Weights of a small transformer language model.
Size: 15 layers, width 160, 5 heads of 32, MLP 768 GELU, vocabulary 8192, 6.7M parameters.
MLP neurons of a small language model. Each row is named by its layer, matrix (up: input weights; down: output weights) and neuron, and shows model dimensions 0-127. Each number is 128 + 24 x the weight over its row's rms, rounded and kept within 0 to 255. Numbers have three digits each.
After each neuron's rows, "fires in" lists the words (lower case) most often at its 100 highest values on Wikipedia text that the model never trained on.

L6.up740:098088124102086117139151124153152159093118156152141121116101157153151170095114132166099109106131128135133092117100112129113140123092123090173091129126124119129129171174116183168140174149112127143082161166127101113121128160129101129128133133134117119136099100168112166084129134139162139102160095129123107116157144104126121112132062119101143092152131154120151104115088118092137094139134
L6.down740:165141152097152123125145163094138108171155096092106142128107130153152123154099111053109102123100121128105172150133146148107124132148131163105147119171147142115151092090120110115082130133109105111138112163133135139146129114139119115129111125117138121121151113128116149130121141105094178148153103094155134160126105111126143133101143126159145157152156152141134163169108175127091149143127
fires in: "for", "to"

L10.up181:121106102133118123096116173131138120137133135168117106166109105138139124143129120122134080115119124154125128140118117136110131160150163098131120145169196091126135115110148115147130151110154116136117128117122137132123116099118129115074146127118096142139151156110157104174128099119165118168110113125113125111145203119153108099123112130114146133150117084135129092105155069139177132144108
L10.down181:120118166104148126146101110089128106118174111115154141163110110125075116110127102170128159142092081156138131104100112114165120156133121120118105130108115133111132136108091106109141140147109128167145173092147133112148122135178136143171090112074119111154098112148108154131190124104149121147147089089146137118121131110165136089091137120095120102130196145147175094153122117151157131166125
fires in: "an", "100", "world", "50", "40"

L7.up591:139181116141086128139146176110101150117160142058128151129146151098094129126112108150141118124149125155108162136101161105085114189063111120146125096111122124128110104124154131124103141136125104130146100114126107153123118158183147108088094161141191090133120136136108161135103147142113106140101112109133100166132130138091145113118139142129141133130103130127101153119142134135117125095126
L7.down591:153130127106110139122083117111141136114123108102115107110138145125149108135105090152133114165126113103121118077199177171117155078103160097119128125128168142097156127136119093086149116134129115158170126121126115090126188095081096149134087131173128172120141133125153153155117152138125151126086155136095147148150137116135104104140158123163131115156152167119129153142128121142119106107113
fires in: "days", "and", "she", "who", "died", "minutes"

L4.up603:135150146096105154121099115133106105127149125122119195130137122089157118096100119114146160061120125110112134101139153081117127161174168168120136145097116122146088134082140130159124146168106139105117111139136110066144090102163175138198136172118107129136119121163106114129136132108123134123111111159103152130143098114115123164164124128143094157145122108138103115124114185124160143113113
L4.down603:134183120124128147149099108076138182100152141124122152125140158121120130156122131131081146139137102132149114133112124158130145155143130081116088114135130128152171152130113123118115111149113080110118138106144129168145104151158121118132102105116150083107116116053129123123118122152150097131171135080102123120082112121156142118108152124137118118107164134159167100138120107148118134131122
fires in: "the", "it", "that", "this", "city", "100"

L4.up373:135155103140139136142137146111124073070132155097080120106154175086132146149102141121119090136139129114162151139139154113122183111109117090116171107107113104134132117118088141140129142107129125141121160074123081139165134109151109137154152126127120073156142148137127123121124131128143088151103171199164123123128146118114147117121141129109139181101093132136123132138143150141113135168091
L4.down373:090144096126134113136155104148118135143164111140143181132141129136105146106085123116136089089129155142128128078159116129115120108104115135134116118142128134131194123125126149097125105078094100118122135129176103113140140132119126116141114148171084091135073121114112146127135130123144175132131129105125109173104112118117185180187142133111137124142114130195195111122091138113103133115102
fires in: "after", "when", "before", "in", "at"

L4.up673:148150133142124121116140098151147105107144094110121153124195119144144138111125157140116125151112117149097143093115162058144133158127120127116098129131095110113120124139123116110147071169119083121094116134151139167135097164148162100117141113132143144096133136140147127124139135110140147124120163100152136129157097125107112075155113093183109087189150119149101138132129157138112189115119
L4.down673:196139112089134105124160150144086172097121122085135100146114141142132144097152132166136149112136111161092149142129110150099142103123159137133143122158105130099146139142132145169121112087082088117123090150151165111112141132111128135108162123141148120143122143118135135059149127158146119106172096120109098102146123091141141135132123143100138098116071126141145147146127095128090183153103
fires in: "to", "that", "from"

L12.up144:132137097094123101151124150175083129146115076122130143162116111094079125137121135100091126070159123139137144136152129101096132143130115158127155116179192140160093170127120110137122111117163105107135092128134135170162155100149145139143138186151175077119123099087086106098131153147107154111102141125139148170147142144165105132127122110115118120127107098129143142095134158108094148095139
L12.down144:147159134143127112170106116104147106135135122179110121109147097155102150110075134130127117147098085103118155126125117133137133103136145145162101096092130109118119103115146093149102158097127160126144160164121157154134169121155151098110136112149068140180172146087137117126164098095135133147162110157138137109115100120123100125116119117135177113154140127133120138108082155133146117125146
fires in: "a", "jr", "w"

L12.up303:102083124107196142141140136112115167095131139145152126084117118126143164152123165153112144089110113120136148132155114136146149108137192150095129118144147139146124152116149148131151120081118120168103145153136146152154090141116132133151137151107163101141126110098125073137124123134143152137148142117129100087140121112132102097137094091112155119173115098160121145108096093121102105120169
L12.down303:120160116146094113105136144117125089074103131133113191156143093115123145134108131099112095127139127142125146125135171123093123120151096104096121121176128102118160104114088101146104135127135130097161172161124119135164144111147136137137105099134083106113116143117164109191113113146112137104166102120141174155125105136128157159121172106127150121114104126118184151188133127156120112095109
fires in: "to", "into", "is"

L4.up414:147151111123140144142122167167060135092080116144095148114152151124143119128124144142111126113099108109107132134128097125136145109162135143143138131104097137126152127171097165113125150136128133117141121114150097144153118134095113100126131081116118171116171095157158118091112134126145136170124142156174092148093104101111118120104153090159131134134108126103140108144143169151116117138147
L4.down414:137125148132159149118191136142180140094127123128123147111084109109107121124168122133101126112136155106116108174122122107126147137100115159135122128162146126160120159090083088166138110143108109142125120162114135121147133137072122101115121131111123124125096126066107143144142135123107117105125104163119148107139095153128109118122138184138105128125169194125132075126114136134148110138056
fires in: "and", "to", "on"

L7.up178:101152136123157110147144104127147117147127148152103158115109127113069147105124154080101119111115156118126076158103152128124151160132112110098123129145111118166173137099092089087125143102109119137146117137137126129108121169114141139159155102070153112135131104125130108099149139094121166103131101192105154075125115118125143115110130131135178131124141089149144167144120101089095104163154
L7.down178:135094121113135171107104167123125118129102117148117133166121121155150102136125086142151158116139126117100107113178138161152094123150201120132082071109145143134142131122171156160107135121076213119163156052139137112113154106098149102130096103152122111089148135109125109079120124133121110141126134135089136175107139132158124150113146102134095157135112131148103112123113125153140131102130
fires in: "as", "to"

L6.up236:144128155135146128122126136140153103148176151093112165088115141137122144132136155173101110114110081143108115134104103117113127121113096058123103145126122125127155123107135133145113164152127130121097151129172169092164078144106115134117093088138147108144112140141129107118131100183111155123123113174154109122160128126150163108126051110087109110181145117109127119085114069127133168086160
L6.down236:121152073081183130125137133157106129108138118122130163119112173142120153098105127115115108153150147108107129131118138138119100158146126120127155139112095143103129091106122135130104145130114089101165109167144126153113116103103130126133125155126139133153142136117095163076127148149077154096163190125097170156150131128145161182126132166103096081083097114133153115108134107136136154145119
fires in: "to", "at", "took", "joined", "reached"

L7.up706:130122125126164086191119134152118104157132125125080184118153096159112155126137141126116129071109125163084125089114116125169123141112127127108137101110130144135113154091073104132093141156088114158129124127154151112130128136192117128087159109123131112096160137165139153117125139127127127126159130141129102102153093145137145121121089133112180102150143077132055101124115124160108158153141
L7.down706:170125139110116090125119153180130131084143117131145224114106164125123138117082110121101135146108131125134140143123137156130107136131167107130136130117150089127145096091173132119124136097112121120110113075157201136133128162126106101117145138128155099141094141100130139109084115161159124101151112093061148117155117128142114123090115157110150135138141109179133142089148135124112114134154
fires in: "the", "a", "of"

L8.up613:125109081139146112101139153134097130118154145094117125112117093131083169173100136090122122132122125117132111132141088112112169146114120144122166136153072127173124134149117130144098160097122091128113119138126131119108118118100159112132156127126132122157147162124198128092160102178141166113113140096126164128193095154128121144162131113111125062122107086153104132106112144123143107140142
L8.down613:143127135150078127123129129123087073164122111139111115106131137131145169106150199114140113157140145127174164079138154159102117149160146103160084065140106133128149135135154134105139111119095159124123094144154150152132116129130120141087127115108113134121092088114098090118194154128148132097175158130149137085094136133125119131106116137140126113124098142118155156124116115168127140097098
fires in: "the", "to", "w", "a", "from", "9"

L4.up155:120138121110145100134066159117098119137157133117118172109121117129130133131104138102078144135078147145144120132134096136137160099109101103118158107077122103110151132136140106135112120146122133119078153143147150191173153116148101118134138096101125088116133135078119140116122119129158159148120130142140112128138131165174117093083131126143137123155134118164101112179091096155122155142105
L4.down155:094173105151132130141179153142142151121141093161099164096139122137132140125104145142134131146114146096160133142109129085128106114088131117121138127098124106126146124108115105177107131134129148124097116177157100152118141126129103157108131083086115135096101147140123174117112158148116153103150141161117143100117103157157127107066090138119129113180125122090140125094140122141121154138142
fires in: "to", "for", "over", "on"

L4.up585:135128108172149145140132099132103137185150074132170129112096135134132112087121110133143141134144120133128126131127111153116146141122157159143139092126152151146086141097111082147136116143118103142181098137131144131139121091088123098113154151130112117100137113163147192132126132150181119132122091141172102124128099131157169143189112146086112093138109113161081088147138140148136136144116
L4.down585:132121122117111138124120165151128107098171149120127141111138126168098122106149114115117097157125114151150142093123058100125144100099164108113172130089160133143104117148125091101122129155125136158104110157136159100128140145141110126161115109084156142131102133112150149120133106130095119147112134114152158124132074124130141135166104104139146117187169137118133093112170160112097177094120
fires in: "and", "a", "or"

L12.up512:159080129089181112149094130184167111128087122161146153133136109164149092152091148146079090151169124102134126138085156105132123125123118141159183175133143140132128158102115115170130152114145126152096131134102102100111149111124164113118111169139109138138120120113161130155109096178114115103156092124137111109111113118086135102114110133102131132110097149160120111111094104118128120102153
L12.down512:129122115146169168084138111094139088133151149133151114153135138082171136149145147130144108106117100165149098140107104140137148128176132103145073101131143123126159131088142100130101139121098134127117161123114124145133139099095129114133161113142129089082121162113095163169141173130144138117103111137094130119105137121197082148129116130185130109137130128126124160131057131177145131110121
fires in: "film", "is", "fact", "films", "project", "band"

L9.up215:102149124099166133150132122131095121108127153104163136084139136132135180087096127145081163154110134125089089110135128143137166126138145135146113105161157104157098112172132118121155154130137096129096118117133103089155099120149117103111165139109095129121101134177119126147148152123146110124129076097155136141129157120113175138141117115149138121123170134194127146122110125114136100176083
L9.down215:100105161091106160132095141160125105103140154158133170148126126108122130091168157122107175146120123160150112147140135168129098126140151165116102170101153105134158115119105150095119157130097118128153104097108135103140077137122114082155107113129120126129136148171154166103140143124142161122168139128106182119145113125171139104119124124127143146136106135114080086101064155131108135129143
fires in: "the"

L10.up134:083136155099141137146119113167134111105131166102108140120096099122125142113167154112119130146131148172108143161164130104144119123111102149145086106100113118120104087105153133138126150184117083116125099176137078113142122164123118124133125089084146113143161165104123127122155142169125173134135146114142096168125157108097107105163137109113098091135140154121131194086116154154152174135142
L10.down134:107123139178160118100133116112171137100146141126124180115135113157163143119135113098140099139127123118164162119113169115109113121151141097093127122152163146100138136142103170141160103127156155111125133111155122148074079165118122150116122141151102110095081116150156149117136122122099088113130160112064137135170075118136109081122141132134153154131109113111201138171119167117146105152143
fires in: "at", "with", "from", "to", "of", "about"

L8.up719:119105073115130109158106163097105107084126106110111145091137147165138160156125127137160140092101097139124131144110142104113133118101175129145127120119101111125136117082165150125102132145166151145099147174177136117127121102146142168152157126124148129138153122104091110138145142165156116149137131117126146121119160149131158093154100109100161123151140151131161121109134107081168115134108
L8.down719:135154154069129150142135105138130128127177124137108125148104123151109104139120137141126126136127151127185175110134148115089111111147077137132135092117136129126129130121096103173135167132097112153109105093136163107186118137119129124125161116121152121150113138156111171136086116100098141069191142112095133102134103108177145125097114196135108104142125107135129119152099092117086148120134
fires in: "for", "to", "by"

L8.up53:156146137093147162136065113140120152116094147197125150165157117151125095151097113114119143130153135131112124108117121107114127111111124175169140123163122125105141128105168084124101148123133125120108104118147105144104147115156146154139136174149051178110106141140130115143070128137117139077096111191136138123154153097085131139117124176147125124126112136154100074115122137137129110127131
L8.down53:135115092112099126132130080145123107126142157140157140104153136136131120142105121153166095126134123116142139153148104142146122107130112144170151116130112105125129112152126141100093148127157138145144143091165112167110085111091130116154062160115074165138109179140129174159108136161120090126111145112148123130166140157107122075091109108160151064101114131140149154139138100149140145083126
fires in: "film", "album", "book", "text", "films"

L4.up600:119114138131138126130177089134159098127118144195123143087166116143157177123163159100099082162149107137146112115135166110124137151125098111116118088131153093117131181128119125135132128114122111106116128150141119144132105156095116146075122098099132139085119154114104096099103150088110179091123110145163134136103118165085094138173137118148089153122098146130153133157133134169126121133128
L4.down600:151093130113155170151129103124138135167138141131166139142115150168070141145128146132143144113155170129116150135122105156138076116198096152139162125135103140094137176156138162130088132159117083111137162172146122117132167142124166080125107102129113169112118121120186137105134099119114130122127144136116083101156147115114155112101141136096106079097093129119136110151133111129111114141103
fires in: "as", "in", "for", "to", "on", "into"

L8.up384:128144150102109123128120164131109103138077158148128107137141121131162047087149120128093126134171096095123103122117146084143160142111132096122097163117129117116112166134140145132139142126131123170100111134084202132109133138148096129138140111085070128112114099147141126153124168122085145175157145112109114181117166124155116149140167140106139135140146136180126143081097126098103134149140
L8.down384:169120112122127120169123135122142095063141140165135102114116104128130129119141120133138154142083151134149088140114142140126121099093148165137121105155143119148089108139124122102182121157099108173122077152127178088117170113144147139096138124123152151120130132138120122101097116126114128080134174140116157138120090132128145076159115108137077152081134132146154136101161131128124128090129
fires in: "the"

L4.up177:116116114116156066159133080132134132104151143130135145112145133167132156138131116117129088118104136138123115130144134086087148204089153128160161130104115099136126110162129146140126128108125103122110093147108102095145133073108110073153106132134136112143167119141124148114124139105153086159164114154108078151117122102146105137109151160114171142112128120144131126125105171107127101106131
L4.down177:124098161105101152153124140100156162151127155185120124159152157172158106192114151152101111118128138102103126143168147124130144088161108100132115135142135133136137110126113181084139147171112103132112130133084167122131102088117148118116117142163150119106151119067152120151106149063143131100128125128138122133124154164082162127123150128110069135125148109154143063117147147093127124110104
fires in: "to", "of", "that", "for", "all", "way"

L12.up29:162123099102109125157100173140143123107089142117132145116103092155106125154133122112110148090101074103084133098173104117115132223107098157129151118126123106114115168121105175124093130088136110121106097098125131109144118133144161124133144133132130090107117145147150148105109096182149118130141150121145106162168090139097132141162119118127124150154105105127163168116080120119111145133138
L12.down29:120163141140146153118131177128087115123129086175151190135160111154161096127159124123163093162134143152132098095087135113103130137149124106137096127142157124152115137133176114134114156151117150111114176156144122096106131106179155125116133132141102124110116120100093104106164111100120135149135119116147132107166120147137136140104134115115154119158104127123117125120016153125141121169102
fires in: "with", "and", "the", "a"

L12.up530:113117152119137107157118103153109162176137144142128137081141110152121150124135124118122128141121124152127077142123148151105132118109150145119153165126137110150108125109113126099114094102144074119096118108102165081128107182130145134131164108132096134071113182120120125076145146124130107158153170109143108159155110126132169087107112142152176147119146074171109132120072132159127117113074
L12.down530:110110179129090102123135139083115129150128125118157229157164135147112102109120131123137120139129125203145108106124117131103133167127125128140077149156140127134154147132108125142140114125138113114131146175143116146123092106126081112147182135146152097139105112168103114121138158146134139081167144142137136128160099156132093121119107110113156132131107130096185121104056117100109114121137
fires in: "the", "a", "new", "its", "as"

L12.up480:145175134080135143095141128143118135119156111140139099150141131106073119140119122132114114132136117151099093119161151114109133129123144126143146119160125128106116148131120143111134152133106088117178122095118136098137102131127152151108077192135197194108162169081127142144140172095147146145120130129158113112123120098169132130088138134117111142109117109122110167123144143137120151112144
L12.down480:133132156153114109132080144118122091144114106124102120123116107129096158105080126124139162154131106153141124124156134164116132115133108106182121068119152149140081141145138159130145118118109119122180161122151162134124142129131127107103127147129146119152104165148167092136132124136085147068130095130143172070136141109152168136118122103146120184102112105108130170142146098148079160096123
fires in: "he", "and", "she", "hansen"

L4.up240:138127111110102140134125115133118083181100153193133132129138138173118143157096129112099112138123117093140140123142141185120115161120129146104099122131128109128108143127133116079168146151109116125129107140134177128103165138142094116094100102132116139071059112148156121116125124150138102121167108147117140114150127113162160127167109144102100147149092081116094099129140138125134148132113
L4.down240:165085131132097133099157136112135148109164130132151124167143091124140119131124106153162162172134159124130129165128081156108083120132166134151108132087125110117148124111139101142109166108137156128074156141126130124130119134148122077105066119158156106138102088104131161141169117154113098163119057108120116114137149144146115133136123143138131149130086094128147112132115097151134090184128
fires in: "an"

L7.up227:153087106122092134174174145101144112152113143089147128064101158149108114150174123114185135096124106124083129116117137105152156138131144106134138111156125132139105169119121103116104132103182109071157084184119144134157117132117139108154151140124145130145178117108128155125125121133108131120130127133140110112159152143136169126116095099124139127170139104149128160135123111111132135096093
L7.down227:166146135102160136120140144082194109176115087155158184113124086113143091065157124156098106117143134104155131083116167143130095144146094132110154128140128154124151124150135103135113150134114146095142134131070145155138146132114095123128178104154109118122139180128138140118153140126161156102144139121139117155144101106167121138147113151103116122143077128152108153091128115120113160127116
fires in: "by", "covering", "one"

L6.up331:163146141132124119129082131118141127150101090109125117107067167119116119171139103151088166124135103122182147118114064122100123154124123107137108115122130091127127116133124108123142159134090119122151099125157163109144157148119141122097111142144087164150133138112186092175083100159128114112102116149146168118135129126144109129118076107114163111128159092168107117141137114102163149129105
L6.down331:123169113152136109136139099193131141112115122119116173106114147110140117105142158102130106126114168133130139117160106151104122069112153088112165151151103112100107142171138126120112155147144135141096115153113139152116136139118163187135131099100105125080115140130096114123112135098119121101134111135104134135114100114127153121121181109114128117095127094110116159184127165153148184149146
fires in: "he", "well", "and", "co", "source", "notes"

L4.up629:175136083121120099113128058143141093128151161148159117129107137141109115128137122124136115131139112072132086122162106122116077167146145125100194126134121101099169093162115119146164129129110105133070115123115148166139107176139122119123137146170123131104105181115146135105125167174115084126152162090157160132159096120111121122139106127129130127129117131200136128084117139159120136102160
L4.down629:154149123110090131126153119134107157126097123134123119125107079140134099120123147132143140149120083145161134093135153134115141117142123121152133147158120109172145079111120135127135196054146173104106125151079164126130129094117152146136139187104157120146107093134109122097147123159102167115096129106144149111134152109132127122104125152116127130081127081122131148103116114157151134167141
fires in: "a", "an", "to", "votes", "due"

L10.up597:100118118097146122183117162139099116145126171149117143087131122125142156119179178160124114130149116109157120146126132094130145102153142114116119136099122159152112123129130100078135150120110077084134118109108141121112108151112138132137194092121154109096152130115126104115103139117120148177178138134127092115119121121106180126136113108086169136114103136116197117088101126151160107114114
L10.down597:153116157173105114095135114127136089121096095143109219147142085141168157128096129137137117111116126164104109085130170114079142132127144144155136125141163157157125146133121133117138121130131125143156135135097144119122140155072102094113125135135086148135143122159120124113122142115143159053156128102148119186158151126132109114093080156164135142126124116110107132119099114111092158102139
fires in: "at", "by", "with"

L10.up6:144125151096163125109095185195157138093112130105133112105132110141142091154159115132115111152148078148106116126158114111124107089149159138125159127169107163112149145088120141084169143127107105127108123111072144137115152129127121145137140115163088124177130105111121142109128091132080140119112083099127108116177136130092143121148113118097099145150128099122110157134149113119109124163156
L10.down6:119129100129163082143158103129106080135093151137123124113119127151144169111112154128117074101090086148115140123120074135134124149155114165146154168141193088173142126106143150125147157110138124175123133155140128125116119151141168109116125118092103116145111153108131129077119101133157135143129178124146117131111174096126142111091117100147131118100160096107167095146122114102133075127117
fires in: "and", "is", "the", "was", "also"

L4.up58:148141119096127142106136115143116118119112135144138152150103132152148168099086127132091116105092141118139144143148065110116184175139120089133103134107124112146086108139096107152076132143115148143126138131127115163142127163111131092142104120098121132076151162143136104196146125164099124149177149090112126144159131155164132075133100127175135083091157146116121141104118119122169136135116
L4.down58:131139143113119117145145091144197112106111124120094146132104099103128105135131140158174165140182150112131126107127141133124112130143148127145129103117123129111112103137116156173139140127070113182081119141129140076092156144139137128137153120118145101157099165166140102107158148148108142128150092078144113117130110100157164107112121129130150138121140171113143160109058116131100153103138
fires in: "of", "the"

L4.up664:115150152117106153158120140155141097088117132114135102111091174135160161096133130128108147100114118131149124138156102130163115121169130111123118141103150153150141168049137100145100159116131129166069147131145100124123128150153119126138178115102098091134131137129128129103158117175133154113149184142125167115164112127095156124084115077142132106161135166148119084118153133109147088148117
L4.down664:112151120166096072162142142124114110081132132161128144080147148097110173110116141105122130125137128115143120137159142107152099072155114104117132123135125140125150086127162125128172129121106136111141152102159124105118133139097114153107117117123093132094114098112152142102147132133123143093117133139109177155154162125123134146169152111120076168154143114146128162125119176112077162091117
fires in: "is", "be", "in"

L10.up638:104134075113135170095117122108160090137158113156141133133122146133140105150115122159091124120114123128108135151172112191151149149125081148103115145174095152123159167175129153096134137119133093179137145129097130093135129135143110090072117119103089114118103132139124117139117126128128120095179119146100126173132109134131149092115120093148139124067136081121159120142133130138079112109100
L10.down638:100119145130131115130153156126110158130144126122149164126172134134158143142114157121114171128101108117112154148083110076095135061098166095133127097159122126180100140129156168161133119087130136075140100120121134145126115144154182118142110143127129089123146113106160119122128136147184134114094129097104127106124183150116111183127104120099106134155127117108130086142134146130112123147114
fires in: "as", "be", "was", "is"

L11.up701:116100116144132163116093132177095082101117147128132129155091127134087133149098164121108183068126134148133113143181159107114140099132121160102165141139122116098137126149141113097128106111115079105135106165149143116113095140121156119178128118138114146132131134108110134130107124147144162139131144103087126162134111098145104078099090188104132122113121147104132141127134182154140109121117
L11.down701:069147120097155132146127101113104126114134137120102160140137091077129112062170108098128102155117141110158143122134148139177122157112139136119108098142144173167116147174155092146115159157126179137110169087149147139126098127198103121100106122121111130059125132145125124114102122127137070117126141078133116096148118135110107156138099153105164159165139131135134107144134116106125149122113
fires in: "of", "with", "took", "made", "which"

L10.up630:137133112098100137112077106122150149166094159086119135175153137166096108132104152139122152104168151153134097097115104120117097149098161125110119145124114090094151108093123182139136162117109120121111119094098162154101142124147131132135139079145116164118141197097158150133111110144116106187112136162104089133107143108125133129137100177099118108119140157091142174098136091118136134133082
L10.down630:116109153143125132090148151153142103122113137157107131107142099093162136092133106104110138175114126116094156119141114190092131132113115116134107136126120111122113120138156093126136108138170161149119129127124102127125115118133140083122099123130134096151099100123135115138170127085118163105130083054168158165175171122120126128084141085151157120158147117154143128182136142097115096114108
fires in: "an", "and", "other", "or", "a", "senior"

L6.up423:123112124118163170163126146172134118142121119110127142133150132132150140125085144109108135087115174109164147152142131098094143121094144127091140104091096137129108165165125072119093134120141144112147145090156145122089142146096109152133091107139090158096151183128104144131119125133142144118146099174143076116113154146087074125141131124104144166160105094079121142110130138129109155132141
L6.down423:166103153134149148126124132137144097072110123089125113138110095110143137133124159105075075150130173144132121115102100142150137101131106098120117143116119116134149112114070134138122116193105121155108146135080167110154105165164106156146156062119081090120128115145127116156105152140152137176148118135137155168162076131108132110138115173124140128162131103088128142117124150114152139140137
fires in: "on", "for", "to", "by", "of"

L4.up24:141146128112087105184152114131148106199119119168105162137094147131130188124114118133129104117113118148114103163101112142153109152153114096119110150167122119153145112093167122128131176111165119171096122158142155127128131139114135122085110132082084131118138112082144115106091130090124149144151127112127123138161078182139152134092108133126114157104077170147097148111094146134148097138102
L4.down24:124120123154101135144133100139115160196115157137151110128103121128120166104124084168121130144143126143125158110109095148106170108137095136117130137145107119141077114135189103153110154096166123139142138133148127155093120105088144137126126120116118127144088110138178137101140080129186144118105116126122146118153122142133137156136112118127124138145102067128104119146106090109073163142150
fires in: "was", "be", "were"

L8.up548:132152160141072098145102111163107096091152108180114137129114159155108129125137128173134111182148104134119149144134163139128103116135147133124122116104166118147112150140084127082125107098113130141143104159131100086115139112129145156060132114121139146161101126130137137133117163119134128183083118127125154145164160119114131124118163113112165125153124076149170116123159101090103112150110
L8.down548:087163130142138112094139123163129114167123137152154094196107137143121133119081127143139148119101135161136109094147145141090108134124140152146137130132132114116112126137130112136147140138127106138125164100096089089096141124122136154101139143127109120119133140102120178120186149149087131129160098087193105152160091135130152156107137180145109126126066137143090107123114118157140113085140
fires in: "had", "has", "have", "s", "of", "having"

L11.up546:139132108079121154169081146169112073100167087139118137106092121146122131109126079136153128117118160156132122125144143129089113110118146145167138118099088086144079139104110125126103098137151135114143077135121109139159137114145171127126152097150153095140132151111139140133148165101108095156115085112140100131127126130153105113105126137111181124129150119149158114166129137157144142136161
L11.down546:099145163143132133174142129095141171141111171139123113127114162106152088128109167142112134090155097138114118115125082123155147104160089158090129156135125181148138122125084146144105129132110129163150158143127105111124109147107116141147138086125122157128132144117075091110117118140138100162164123132127186132168120131103148129135085168156111111101105148171119143139129158111099103150134
fires in: "have", "of", "has", "well", "to", "having"

L11.up242:104127160168148088133140129114137113109099112189110151125100123153089134142094159096163118147091157100110140107113102090062133087128095130137090144109155106125170131126153121141110125144120143152097117115106108099129119112163126155122145124125139133111167100106152143108125116155133156127158112122089131133120102097174117117125120159149125103100142064120166136128158141172158151107135
L11.down242:155110096136142117146120138117105119173094140102155111162127150131140125086114141141131126175175133159136143133135155166163121165151144128141121144146124144125139136125134134124088152115135130100122148107147141138085112117124147147135089114130137138113105134087096097106143152118105094117100132170191103113133108128079148145154104117139124171132133189077104154142120111067145129118097
fires in: "s", "t", "on"

L6.up258:162139138109095121128099138120086109164081130173124132062109163103127096173111093092133146115157125133157181146142150115117135159125131121134125123124108143202152126130163087150136131125097121145090103105121149128116131116109146134115156113149155126155128192141144088128124148156133116131097153128157129159116126141115151150153128162108112122118123109138116122115123160088122130150149
L6.down258:120141164105090146095138122153139117116133123090147134119084131151106147116140155137131133176085133166096074112140100138128144102124118159143090148151136122081126087151146111101104134139111150100132154107161119162151125115158141152144095150085128141126099101141083181100196118146124157106149101138114159105133078119134164098139141096134171110110104143145108163128136138154119162084139
fires in: "and", "but", "however", "what", "ever", "this"

L4.up363:135138116155135141118092126158103163112102108123126146097123136133125137123112136152084098117106116130088148139134111076144163129157170123098105193092126124114131182134097078172144137133120099149124111098139099081139112128118156157146174147122088176103115131142155125146097131147090095088098163164138156155105115174087150133116099104122125103109125115119137114144108146157159130154146
L4.down363:110126165157128085140134125122151139164104148100118122142131129167092125148128093133143130104112193128129147115149126196082146142106115134122133136149116106146090135117119127113126134135090107126116157139122139168143118173125121088097101153109112123080125131138156126084138160105121130090151099145164166090140102152161105127112114135110135141164133110125171146135150141141085122099110
fires in: "as", "it", "this", "what"

L8.up380:095146128119110102126104111135123143134089116126124137135106107089172126119149197133134101119140133105123125132125085129113120147162113106181094085126134127120110164156138127138098125117117108170059153120130147131125138157149109149112129127116135139133170132136124168142118182124176144146137121107161146087150106130143127142097112188106139097143114066127168107121109081148174093145122
L8.down380:165102143139113133134161141133153094153140145106141120105125118140103183103096066154123141138120118123135131122140153157082119104127112102116087128102098156103102117138122146131144097097104129115096095176133158138124081110139100169157124154138125132149095153107166131085102094123124112100143154156092135154137127149088151148135136144124096133122119114099122151135171154065110129145126
fires in: "after", "s", "in", "a", "to"